config = dict(
    num_hidden_layers=10,
    hidden_size=512,
    num_attention_heads=8,
    num_key_value_heads=2,
    head_dim=64,
    intermediate_size=1344,
    vocab_size=30855,
    hidden_act='swiglu',
    norm='rmsnorm',
    norm_place='pre',
    norm_eps=1e-05,
    positions='rope',
    rope_theta=500000.0,
    rope_fraction=1.0,
    qk_norm=True,
    attn_scale=0.125,
    bias='none',
    tie_word_embeddings=False,
    parallel_block=False,
    extras=['capped logits'],
    init='orth',
    init_std_qkv=0.0255,
    init_std_o=0.00569,
    init_std_up=0.0255,
    init_std_down=0.00351,
    init_mimetic=0.5,
    optimizer='cautious_adamw',
    learning_rate=0.000583,
    beta1=0.95,
    beta2=0.99,
    weight_decay=0.31,
    lr_head=0.00511,
    max_grad_norm=1.0,
    warmup_steps=490,
    schedule='cos',
    final_lr_fraction=0.1,
    batch_tokens=[131072, 262144, 393216],
    max_seq_len=1024,
    doc_mask=True,
    train_tokens=1843000000,
    max_steps=7544,
    dataset='wikipedia_en',
)
MLP neurons of a small language model. Each row is named by its layer, matrix (gate and up: input weights; down: output weights) and neuron, and shows model dimensions 389-484. Each number is 128 + 24 x the weight over its row's rms, rounded and kept within 0 to 255. Numbers have three digits each. A neuron's up and down rows have the sign that makes its largest values positive.
A block is one neuron, or neurons of one layer that tend to fire together. Before each block is what it responds to, as a language model described it from the Wikipedia text at the highest values.

Predicate-opening "as"/"a". Function words opening a predicate or comparison right after a verb or copula, mostly as (is as follows, not as successful, counted as), also a or one after became or was.
L4.gate319:138148114143127149121122117154160089087101130164128127118107107123183116118142163135170099090154139116086103110127092155127157167128106118145104142128144057130122124154130107077141093098131168091116175139162118103099159113131124122086138175108123115130122143077163166144114143115092113114
L4.up319:177110158134155197124099108133113127141162146104145096121117143166115126093088129113152136117098155164119102080124116084114125113140159133109119133133121125148138111083127119128115114140140132135161133158117128141136099086128168100151164146104130088165122121145144105118145111078122095074
L4.down319:099134147182171150116100137113117103128112097148118168111146164103131148180122162139138100087124116126134159076147218159183157145142107110115123187160150120090149119162106102089121102139190119086122111118124143143155193140119157109119170113121104112085124133130140121154116155137121099126
L4.gate769:117149137142112144139164072169087134067134130099142143106111147097110143091146116131147142140147111135130156172137086137098104153131121126128130093113131073110123101112091142137128127138147147140141138109139113142131139183120115147166134150148156131132133146103100103129047050151113108115
L4.up769:145109118129141090140113116143115106135136162182131102095139125104100146098089134117134117163121112096170108140207137127073157166127102141166150093119172169101113078129111139131073154138123125136093146145137131121114117126111139093118101162147137120112114131119130125130139128152120131164
L4.down769:149140139163118118100152091119133102136097112121121121101143120131112124106100091111126144121123124126144139162178128126105126122094139154150126099095123140131133113094110125132138126169113107178177143142117117138141110133115099098135123110151111108153170157074115106124132139100119116143
L4.gate770:138123129148131152160097149171127164134104138166125103093152127145144105142109118142115149079152089138089167138119131153146157107166126122143128142124189111148157115112126095118160124113128132112155168149146168134087138140101137113161133164135131101128173121069084124099157114149103116082
L4.up770:136103121142162131112113083125142122133062114114109136128139097112133119075173156086122088107141169130173140119150131119124121157125129137114145139154110070107145140119123103122118124120117136132118129166131127083125128154109121107182091107101134109097078137094141130139099120109127121138
L4.down770:108078119122100148131134100100107117146118122109137143145201104173093158136145131147098133101130145138121134123156118141104152112166129105162105140135115148070170127076082140128159099109149138124141113152151111105131169149157139115115110112114170164160114142157119142144123126127143126102
L4.gate890:124165096129158112130112131131139149109117150111124141121126101144150099161154113167192147181098117140117137169090107144120143113107102095154107112174140136115135139109107113145125154147147148100098123169136132147156169145118141125157139163130130154105143120090128126124117143111152105147
L4.up890:153123091109131135150175112116156158138129168127133084112159165080081158098123138122160110135119144122102101124139132157144173138131151139118128140171143103056129090124088152138108130120135162159141179170097155125114129134144113128147158137122122114134150119118125126147105156098141086118
L4.down890:126152125137126105097103088132178149129080146134111130068158149177135109120091160142087125099159147109112136117149194153144095110085120127138077143095124152115158115111126072121145196131067142093125110139121087099115125149144122141143118183118094131123092155147137142133119119120105107111

Short male first names. Short English given names (often nicknames) starting a person's full name, especially in music and entertainment text, such as Ted, Don, Al, Tom, Tony.
L2.gate1138:114141087114117169107115138085143117159155106150124143113097130144134122161129115116195091131106117117121123140130108130146120126101118134096187156092111139134098148144092158194111110121157148112118099099151122111131129130142119118131161145124188108117128117111114150107138128181126142130
L2.up1138:096143069108129124187103144107181113120172111135136137111131112103102149171139176113138129149123138127125126155134122145158117099092130171128113140099135125126126113158141121114158132137154132143132088115111133163138129102101129114115116084160135132123167102153117108116113161106103122148
L2.down1138:113096116108160134118098134126181143120123139116146131107134121109139118131162157099127103107180094104146076162139221128119158129099124067117172153131137145182134129164145181123130124139155134106135121117128077103139138140154159123106141110152115094128140118117126112118137118188133137123

Preposition "as" mid-sentence. The word "as" introducing a role, manner or reference (made only as a, performed as part of, as of, as told in), occasionally "As" or "like".
L6.gate303:132155110128083153107138131147161128167121147094124114082159123185142106167147193155128086129119126125093193099130104139135167131147114128100096160159141115114159115062115121142166107120167144104094090083148128151098132109119092141149116106160133117162143125129112131132082166165082115143
L6.up303:152076137150145125179148108121124126127117121136158141165144131068104102113119128153123112179129116150108121148122131140169108183125117129152135135158116115129136151111147129149131146124135118115120117101128109118098145141135151136115096148144138087138103127091115108131109132104134128185
L6.down303:126125138116138109089135131207146158128088152098097126141148150100115152111139134131137151112126121139121135126141195128146130099131124116130112122128148121111118145123101138156166121111137126126163182124171066087132160137144108139154122156144115153146090137123143117109124113101128103129
L6.gate325:117122140111136132120116094104156108063117151140081122120081137158163181114152150162150136157056116151154118129112097152158144168147095120197074124114135099133097112128146119139182106125133143147122119089095133114113144153112133130124144094147132172113127152086114078135115125120131143133
L6.up325:156114083158155140171177129135162164128104154087127122136133147143150146127143161176129127122139095130132179110137150115131119097161152106128121112140117126068074144111125138163125121113143186114130110123116131091101165183144164124118114132100115165083111138098152081131102090134172138110
L6.down325:167074117128153131074101097087104149161093105136168154127149138132130131174120107164135125133133141137136140143185237162130148080147135103135146161107113134092112154107129130137162125128144125181136095136127111110148101170132148090135129148127092107094116123134104131162086098104132127132
L6.gate400:121143119146173105100164135149145097131171151145131121136134156166106143149164153114103134129104133128149144128140134125130140143106117147126126122150166090145097113168101143103161114109123089110142135159158134128157166148099102148105147131144159106168112097115130124136078159094101177131
L6.up400:108135155165165179155130119179104120105137109081128152129097119110116087153106140125138117160093150157087128116131127113109139099084171129141077116169130127114071074123146132099117162126137157097127091121164053160113171088124116127097098096104126141150105159132144159159155117109107123111
L6.down400:116151069142127067132143114137116108150088121131158085105153144184141127161156127098126113167096132143128135141152117184139156098142109130157103142146160121161139107125097142124149125136145167101144126125131135128134167116158087136191151066135128107131140115113131102097105104102121131113
L6.gate974:177135120125126148108084120149106100139098111121138124133115142122142128140129126126146117147129129103109115103116096184166181107164104114167129104144131097128148108124129106106157173102154169160123150078147180136098089134143120093116143131114150122158144115102119132120180080181125117159
L6.up974:144125156118130126154139201126111137098095153111096101141104098146131158133083142109133134135097155125122117167146126177139139114192087160149121092097146141149135118090141172125130126145124146092124127165140131155116120116084110122110123172118120144152148106099124098089091140131122108157
L6.down974:118115129133134108151156178126141111121110152089157153093137129143163170104157130143141129168132138161126167146141147125142096141150144147166147118141136135170181117182146111137179140140187204149107099126144134121111122157154133117108146183145117143136097127106130106142144131121178122108

Dates and name fragments. Mainly the word when after an until-date clause, and month names or day numbers in dates (until 1837, when; in August); also second pieces of names after R or W.
L2.gate826:135143131124108097131141073147146096096119083122119147138145095093110151100175122115092177106092125132156112127139114148146111096129106105111134139165126137142116133141070112091125144108213137127132114131128127120105080119107139105107124142109148107163139105087089071102126140120148120106
L2.up826:120145101107173112109133103163159118128114138130133116097102131203138143175077140130151161129142114139089128147101141096113152127179132113115107111114085131090089103152124164145152117132130174132112094111164112160109170086116109138123132111140137132156083167134131177104104112111121122131
L2.down826:163104113100118050158125139163106123142127097122107143121128134122131148110138163139146133134154077175106165129102131145128115101091130134130122164107142118124128141130169117098140146166123101138148160129146136146168146168145128148105137116125153152128121140158104160130114138164126107145

Surname word-pieces. Subword pieces inside a person's surname after the first name, in lists, tables and prose, such as Down-ey, E-wing, Par-son and Nug-ent.
L4.gate376:155130120117183124136133124112122188142143095130093138145109093143143130080097114112174117147136087098126119143126150153117138145078125109114081131150197131113142090134126133127103162139120116111126144148129124102117174151096123056151137158129144095095147127140112143110140109152114167165
L4.up376:158143133081138117057126106116097127136105102110116121104119148130166156118098136118117118134147132107100144115130127124131147122087146141113145119174076145139093128113115114139140128148146171087074166093113126147069124143139112106145107152085106124128144145088114130145131120118105119128
L4.down376:134134166077133116099134160114126130120142103108129166167078127136143097144080086120137147153145137121138117134114255124128149118126110129112144129126134109135104096128119143136079175142164129132110130124134110130080164147119117095159157158088114142102158092074125152139124135155146138127
L4.gate507:177107139111159137137143133162090157121145093122080126141122148143091116125133113089140121113124093130127156105112135168107129130122089087104113143109137100124117149111175125119096165095131169130110128134154133125141128145129142102086124159138135135126174119112093132107125138130104104102
L4.up507:125150137103113146086128120118096106117098118153080100111149122095084101167046112128155190138137092089123129140111135135146141157095145140108130079154122116099151082114117084132132118133150100133124171083097117170099165142111109124157118147085142095083119109090150117175130122132133129157
L4.down507:173131147069135119098131158121135085155116108100149125130149123130124108146072092125119172145162111123110093108129255088158152135146127119095070067108132140146129125136132120111138126136151126119119143158126131144125148143164105128125137167103171155142128107087147114128168126124124099153
L4.gate720:151117098141123081129086138083125117136126147130094105127128131143114087151152154149103147096130111093104099132144112113159168123082112149132158115111159148110154082111117142134157165079178118159128086161141152133132102151153137135154128108182167131153128116168139132135119144158117074143
L4.up720:130133103155119139119137110101120170142107096140112118149165163108120108128126116136149101132136164081121127148090150126123149116082094080131108125153149105119100109147130153082145151133141129141155140112160162111116089110131144124125146133142147158112126111148139123126105142172095159148
L4.down720:120165142130090123115114154134116121155123108112161108092147140142144130116109106145106136140166127130125119100111116131132157143137117151151142053112123121088114132113092090135114147154092120088094128093116144128092119130111112107111122093145167125136105158165124155124173119120119133126
L4.gate1100:136110083123119093133127098093094149114138155126124129111152148094116117101154163109135112161126110116081118148134138127116157129103090169102119134142138100180149114087101138106086134101133083132156106129140092134117143126123157134134105149171135129137164131146109152149134144132187150125
L4.up1100:108105125137159117172094143103124127155154155150099132139117155106137137175147139124162125136130112065126098113116126122086140108103105098050111119154134153139093108111141126103142135133116086119125147140156154141118131115086134188102162161100138123170168129085135122122150109126141142143
L4.down1100:156122172128120124125128156100097094102105104129153120122142152158109119092106136170114129109138130109117126123150100124141113157171113123119130131143144132116169121126139098092118143120125068112104123101133158160064129092084169138126115145150147119166076129096096062081133121127143118124

Year ending time phrases. Fires on the year closing an opening time phrase in biographies and histories, as in From 1968 to 1970, or Since 2013; rarely, table name fragments.
L4.gate46:109108118137150133091107116137169151146108110108140104141095152096134125127108114106123125146099108113137154106163125139097109116149148124150092150149115085143130154132132147087110143117145099128112129109148155120126164126124124140113151117129145180154146129101154139134127071131095141123
L4.up46:091136169137158109121146106136151110157098128116168140152121126117141092107095120120033182136158122152132114126173123119124102120114133151150135144127142127107111137147118121164162113106119122122110135146166156159137092122149092179116164127100107133152143109137111120100106135096104128108
L4.down46:133166132125152101095160135125166119128105131160134141084153130116114145116152164157149138104151117118154142114126114149134117152153116140168136095132093107102169117145148141121143159126166115117157127151117157117121117133128135146105102121071130150139142148166155137130125152141134138086
L4.gate406:113078078137145149126130127119153131103161088120132121110125105133115139130108140095102144096135086162156123100137127128146165138139166127120123099097127091152087131146175111119102164144145160129111146054146118153129129126075156114094150169124136105158141107105097145089124127119162156130
L4.up406:163145117125128103111130095157146130146158087127098172158146135147106125154137098182125118153153140154167136125103128141111075137131138151142175121143125128139109135110103108101178098067082134109151118178121117143164110119168155108084137140144120087100118133121140091131130160165178136171
L4.down406:126114135094125125133179124120160111109142137108142142126112173112110133134099150122168110107147130130131099126111177115090115099142140159087106121096107089100091124146110103103138104138076138104114145171129123100091100121124140153106104116161086140108176156120170121096163123113095164129
L4.gate621:119122057134099096112157141133140132135122142097091152117109152155113150161110104116142178096125143143172161136149135159133152106132108094148148108136174143160124166152139121163143137099166099164112104126202110138121166154133135157104106098123130109142140125123148108129098144102108130121
L4.up621:149133128137182143105131097129127146124133115141112062138136103079119080092103155119147125138146112076085131147136094111134125154123148102177095124139098147102131150120128133127134129117131194161107136149127168118158124078111131112146151157121161123101112120120125086156142117128156104109
L4.down621:143111095124135112125086094136137119098187151147129114090120096150150156129084136119099107109110119184095121073118094145136096098121135145138136094108131134109120132187150135120140115122135153138134110119107134128169130120119111141139162145136107122149130108133137150136130128147138140176
L4.gate944:088206063112093093128149103153128126161124105132102177131114079110158137094140129109129123152157148140124150067141061107076104108136092140157098173147120157134143119121158176148168123161123106161128155141158138117151116116140161146095127148133156115154180132108128164140140141146105093141
L4.up944:125146121119159111125102112107136075155073128133113128098160119079129169130156138101151118139116104174126137136130122146134098115142128115131131174133093072183175102174068167097158151133098105084137147148151117152113093102142118111099108088155113101099141145104143114135094096103113143142
L4.down944:120125107166136138137158147087142112145106122137152120142163152148128125116098135151131183102092170115084114150107203157144128167091096123121071092138155141113119098111126097117111123114146148146125094114112130141152143145150166131109153139089113128139132129135079133116113127147151129093

Year-position predictor. Tokens just before a year or date part, mostly table row-start pipes before years and in, to, month names, as in 1850, January 2025.
L6.gate470:100126152115143103140143151133116103114138104089103129128142109147131178119115147091141122187075121114158166120141129123113124165133127127147113141139152117149112102140121136136098120145155122155142135121106144146105113135082116137119146119124179128150129105119099106136110129121110109107
L6.up470:135125102124104105110107122101062088111118088144136154149137113166123159100191088126181115157107140167143123147141109108181134146134097136170082135114108079127121125133156148140134110174139111163136123138142128193132118143093132127113148144151116146126105142106132112143103123115136104106
L6.down470:053158153132118138168170135105140098125129149145060151181106109156116132088156113106132111148146127133144152101197031175133163124104170111156096159150129072124090132149120185076120156129104115114108125128151121138101124125114118081155157106122148141106138169110138154123125114137121112188
L6.gate705:124123170159101079111116132179121147136101074130104157154138110133130132106138149126128159123114113144132156077086108123107094136137110114118140129121183124127135123134142167185152156168132112097095119139138101182082151125101149109170150078135142132129159155124135124103075172132127098140
L6.up705:073089148128081104113152178092142144109102110159091113144173132128155116108130143113142092081116102111140148075112141117118098120148114135097120114132144139087096168126069105204152105126139121122073113152135141128104174158107130130160106123141177146102125101115137103117128150106119159129
L6.down705:174120143112149145158155103122077112164142139115059081129130125101122132144137100097131064117121134102121110134114058118154123132137129150126102179152117156117130145116129108121133183128172136125146123110148169154139139124111168098151127167103078130142092120096146090129141092132153113120
L6.gate1042:133139149116159149142166131171126104150130140129109157146156111107111120099153156115133130179082105125137151149078116110090111198160121160140074162105126149133125150157131125120122123110115175097118153162136153127110099110132095165164135106133166140112178136097101115146142134095080093149
L6.up1042:114107158097101108133108140111151145110156120097082131128114122104129149143139131128147125130116160122120080152127119134148134154142163119135099107137152098075110147158168149147138148157159100116146131119115130118099095131093172154149146093133153156110161164115121129159147134082089160123
L6.down1042:143115149104140128139133149149149120155186106121096088127157145113111174113117120112135143109121136140129105152112125140156095163136141132120090111137134121138127120157155134137123138139129150093119154182183146130143117111132135144121127057162140130116149156112136125146118152089085164104
L6.gate1263:071127156139158141146129158106089146112152132144088128164121107143118148068135135106159145109157118137167118123153113122141149134074098107093079139139085116143115146136118112159162141136126124101125136138132115116183147096119119098112128153156118093104116090163110123118177136154141158145
L6.up1263:131099150120134114118155186125173108119150097125093106140121149097098116118098102152152128114152115124172129170132127140118120129152133124107129100100123116085115138108117112136121084133151107056153144140158146156172158129129111118122148115121146171124102158114129088135147150131115171112
L6.down1263:138177133148133168137093127105102106134129155138144128104139130141112123125083121108102125118146107111126166099123072123126122129128130126076085100118101154137127151100156127110141126111151094145120164124149129158139128104092142128090101097162101122147122152127107128143126137128110157083

Person given names. Given-name tokens or their final word pieces before a surname, often in table cells or after titles: John, Ter-rence, Georg-ios, Dr. Robert.
L6.gate552:174123068154137112146111152140124142127145135176098119120106142128144118101159097148146114108114108102152148120121119114117157094126108136110139147083148119127132158144137106148145136072160115142169108144128138119129145152118154066138117180162163115205157110076134133124102153174035089138
L6.up552:120084150126127141142100171123155085129169124117122112101168160140092103126164138132106090114132174155130110142095140121109106139094134153138159162110103144101188132117138123136104141096149140134117079131124145173145124153118132123172118125162161130165112139151113126123140119177146144159
L6.down552:115096109087077147157177148143136115111115141124168095105151170127122117137100140123107114122179138113133150173137154177167111128096122117112126109126148109079154131157156147105127141140134104105138158143133165132166155214148106105180103137123124110110093103163134095132130126138142136179
L6.gate678:118152109143187124089078149122120123115131166135117144161152147096148089120126109163141139126126135150145173116152124109122127121120086096110156108122161089153108148111175087112110149146116135101120132154168117125160171153116120094133109116134100112170125095104115125120128124154067137169
L6.up678:163054125097149103110055111153127103136119141142151155088163130142124127125163116100061164129086142108146117189160143097098113141099120167159130129151082186137114143162112142164138122152131126103131133118121098126127132170138139123158151194092143100184109096106151115108117129133108121115
L6.down678:149100128158131112160142083153108125111160096136120151113093074127101131157124090163105139158092141120116175141120157077115100130100115152125126114140113098113154156125087113106113101140107103127182111088151128137124085138089129136164157157128122110101107144168146112116114157119108127127
L6.gate953:150106112122121109118118131130144118117145104092151090127114125180130156132155120138132154115120174151158118117134125120135207108125109126128107127123085175087095155121079123160153126103124116132128123117150134150150143149194103066180150107148123134161104077146138132112112160128100119131
L6.up953:095129134150137156179105148117106140088121057113125096190135139121105094084105138135127121147114145104145099158140127141139113099145125158149142134113135113105133145151154165101121149122134125126107109133158097173129120144154164141104080079117148160143104142142139115150104111125146144104
L6.down953:179135110091104114131086085097116133131153160109162118085112092165129154140135126136139131125157140146111106099136000098111159116170135101129125123138110184095146111133101173137144090109092134130136186091149147131179109159152149156115139118107142094158126143173190111160108107092109118142
L6.gate1256:155119119125146151158154134120127099133159134135109132107122127151104096112142144097155091142122135146125093149125125124105149103125121145111142115116154093119148135104148148125130147095157152130116175125130130150188152165136161116164127154146128111099140115116156134131097149112120144143
L6.up1256:181128159158117120139137157152161111100153156121143101119164123120139073115127140157137132132122181102103104145113098095120113105146178167105140116102152090106186122139152200162125128129132101136179143174138109116116155135133089108161099114120169124166114143158080091132114132115101107170
L6.down1256:128088080173093107122125128141160134145160152142126147053121131130097103160111108173107103134145107137160114155116107143149099137133127155109119116080120146112149148161168154143155076131110108132141097142123116149135144121134123100121140116138116111170092140112112161141135089151109130140

Adverbial preposition "in". The preposition in (or In) opening an adverbial phrase, mostly time, after a comma or at sentence start: in March 1920, In 1986, in response.
L6.gate83:144103142107114104085117125105133138136174136134111105153114149128142158094137128155135105131095114154148142120105138118146148114130115122143115112113095100053152138112110097182143121133138102110110110141133131163180114115114127104185100117140158150151144098149110116145082162116149110144
L6.up83:144126127127157111184145111110128109085137154137097146089128144136163141111127122106097112139128114136083164119148127119090147130141124126097109120090170069116124141098122101135110159107145121129185152105174147132127167138079093125124107177089119078122082113155122190111099111096113140134
L6.down83:128120149120137138101149097090145096121126150117113120165122130127117186149143129114154090130085123134138154083101138171115136163163107104137142126121114114135125137128146103115104177114143136098160125124156076140117147106123116147138138135134080142135143116203136155152126144119173141116
L6.gate388:175101166168140106134124148117152170124102124121127099163175135119157145101094121133165152153070124100100092155143125121162133135156125122102080088120131123112135144156088140115129124158118126121140109123117155123089152161104126117122139124172138111122145146117126165135151126140125153134
L6.up388:172121190136125112137105145152177133153131116129084138142128123106130161137126139106108098153124124152085161145130139144107123095108135110109146129096107077096134133157136148148144144104138124145172117128135103112107120099124107160171136116129127137118165126113111122140071070124118123139
L6.down388:104116117142157126123122166128106163155154167113139139143160110147114146130151130170130097133128130117072108121127040150126087097159105119140139110133184118138119160147138112112124082145125169201098174110142151144128114148120107180120135085167149116141163098180099100124104072154148129117
L6.gate893:093157123122146114158070090156110130166124123108112133137127118141152145108104142112143119143129153160179129140119111139138111164122101101103099132152059104122146156152141136168130139154117096110155095167111126099124108149144107150079107095195092123143202174180142132108160105118156072148
L6.up893:156153152153140156138145128141097117107150108124148089103150099130175122153125152126139109162167136146167122100148111169094137107162131132121156196120101107154126112094154150131097138140131120111106153123150101123132112100108079116134125111147063126115159146097094154164123161120098146172
L6.down893:107151102146184097133141095094121148157096118102110109143133139114093121107156116180143113146144178173114142098119124142117133164119140162114116140122136113119120096162145110122123117155126076143157137146162137142132130126111134129135113099120110080148121120098114098153140113119128120125
L6.gate1309:140149148104185114151142173157114136135108098133112096101122119153119143122138077087160100158137152109158131152139077117149161167135098141169094122145125104159069157152110173139146131169120128104154155164116151157113118150088115144167124146135129180095128115142136164139143089124119137127
L6.up1309:135132158109107141151116139099127130143162152142091157111138086134176146136177173152124134109117165091097155158149130133102138103117160167111126124138125080084120143089161125123107138156112146104103102126108124122158103116170098163162126128146153150127100130156151161126129098173137135122
L6.down1309:095108100090136126141113140120124140128114130075115135121157151119131151145143131089143108115165118099126152107120069140105101174110147134163100123130118159080173139145155115150174139139150163082117169120128110103155180140138156129134145137130114141138164131156129141165107120144124139117

Clause-opening prepositions. Prepositions such as in, on, at that open a new clause's time or place phrase, e.g. "and in 1977", "; in Waterford", "And on 26 March".
L2.gate124:124129144101091121121119156128111133133110130121096135131112126134118156142112129147122138124111107137154140105135115157146136139093082140107146133139170112130140142152157184150134127120138171145154108112121135106103151132118085096136125123165185122109132078081097166165121119160106155142
L2.up124:125131165131113084118131074088132100183171129097129121146138164118161125130153110118084101169117115131107120148105119101148131143112158127115125103156117076152122124149117118122148118136124144132106094142161127112135123063152131176128124150100143100130059129079104123126120117098141074094
L2.down124:110103137126149112097123085133108118137101186115092136143107136140142080121133118107087117167128138129141169138087146114142136105142133141148134084140160123136107136141126092136127117155126123147119092122147138149094137144152169155177140143164087127119098141073145109119090131165126122150

Topic pronouns, headings, pipes. Mainly "It"/"it" (also He, She, In) starting a clause about the article's subject; also heading words like life in Early life, and table pipes after numbers.
L4.gate241:127131081123118084094117110145131118147139134179100143129125148089073137100111179112131153167166103077127140089075033169167148187130131125154091133142112142124140147130157094146139114118208104135084158107195134162163122147130123135175151186147138123164128133136087128143133116132116114147
L4.up241:099149113105120156125171074132125098152135155136117142127114169114115130122132143164129104131122170082156153151114111154125084144117147074113078137141160100115136121142117124134153101156145093133119145125131121092159127136133111139146142158161106153151140133159127094096129104138114168103
L4.down241:133127138082157135122177127117171128116128149090133112141116134132121078140156148150131110144114135125165136148153177205109172151155134118169120145078144143110113127151110119093150097125116138103112117135126138121107129147121130151132114158120105147111154134160130088139141105104144145114
L4.gate404:122143102128152136184135091138150096117104130107128156119113115127092121116144162156081117150143111139114167141111130135088109172105081116172102157154119109108157120118151100098129160151115104114100155091140127149085134139143125134145158130104115140160160138078127122102129180166129113142
L4.up404:095178088123115119138141140156138141089122106141123127117132151142108165101132146121089134104102133135119133119154103131106110134103135097102133118132126150090157121123128109127102102104109130097120114092159122136141147150148072116123124151160132152132120163162125154124134094153101130144
L4.down404:158114145138159140140146081121082127170139136147131102127120144131127120125096117133113114142100154128134132138102106101107122097122152166174107096105153112135115130135199100099164131165118134114149153121117133152117121112139122166128142122175091129130081134070111144140144111098110147135
L4.gate738:180139112111139125127135163144122109095127127148159126110128144128137136102103117153121130142133113146106081131132088172125161148111130111100092123134117149149153117124106112121121129106153065144087177096124144125109153121104123066156154116097145087134092122159088075126082110124142106123
L4.up738:171133152109125084149157111145098123143154136149138134113168172162152129116160138117077137185132146169187094141078098110130143179141126141122108115117171174136137099111087143149109129128124107101128106127135159104105136138122076128106108093142176125095128119106148147145109150124095166119
L4.down738:091169107099144121096130108130108108143119169124090120134097170124129082136144199091118133127138119160144100123099167149177147170136161133102117145123148147140123127134150168118115127149093141091120105122131115166123128108132075100096111135136174113134156133127100155114158157136104142115
L4.gate1263:121152153179120119129097122118113135106132127114122147122148127151131091094125120151148105146132143105121131113107076166108142083110120109149140094099127173115137139134130104147124122108160095103135119131185160083126130181163151081113175145162126106119125118127138107122133156121156160098
L4.up1263:125112148107099091082101133147136126118109161154129144098133089143129124147150098088082127130144156183150097130118122151123121094120147115151111153156119119130115106117081141147101146146132101108134138152128117165134141136099076142158166141156158120154080152145104149101125088115128123155
L4.down1263:108152117119100145116131145091097120115111147112159107156144179132138125106094115102122136170151150131128129093119249114113134147125114144104129098085115089149150111094142155159138149144132154118138096126097157154123127127074103130129102160136095110127141087103160180090133143166121126157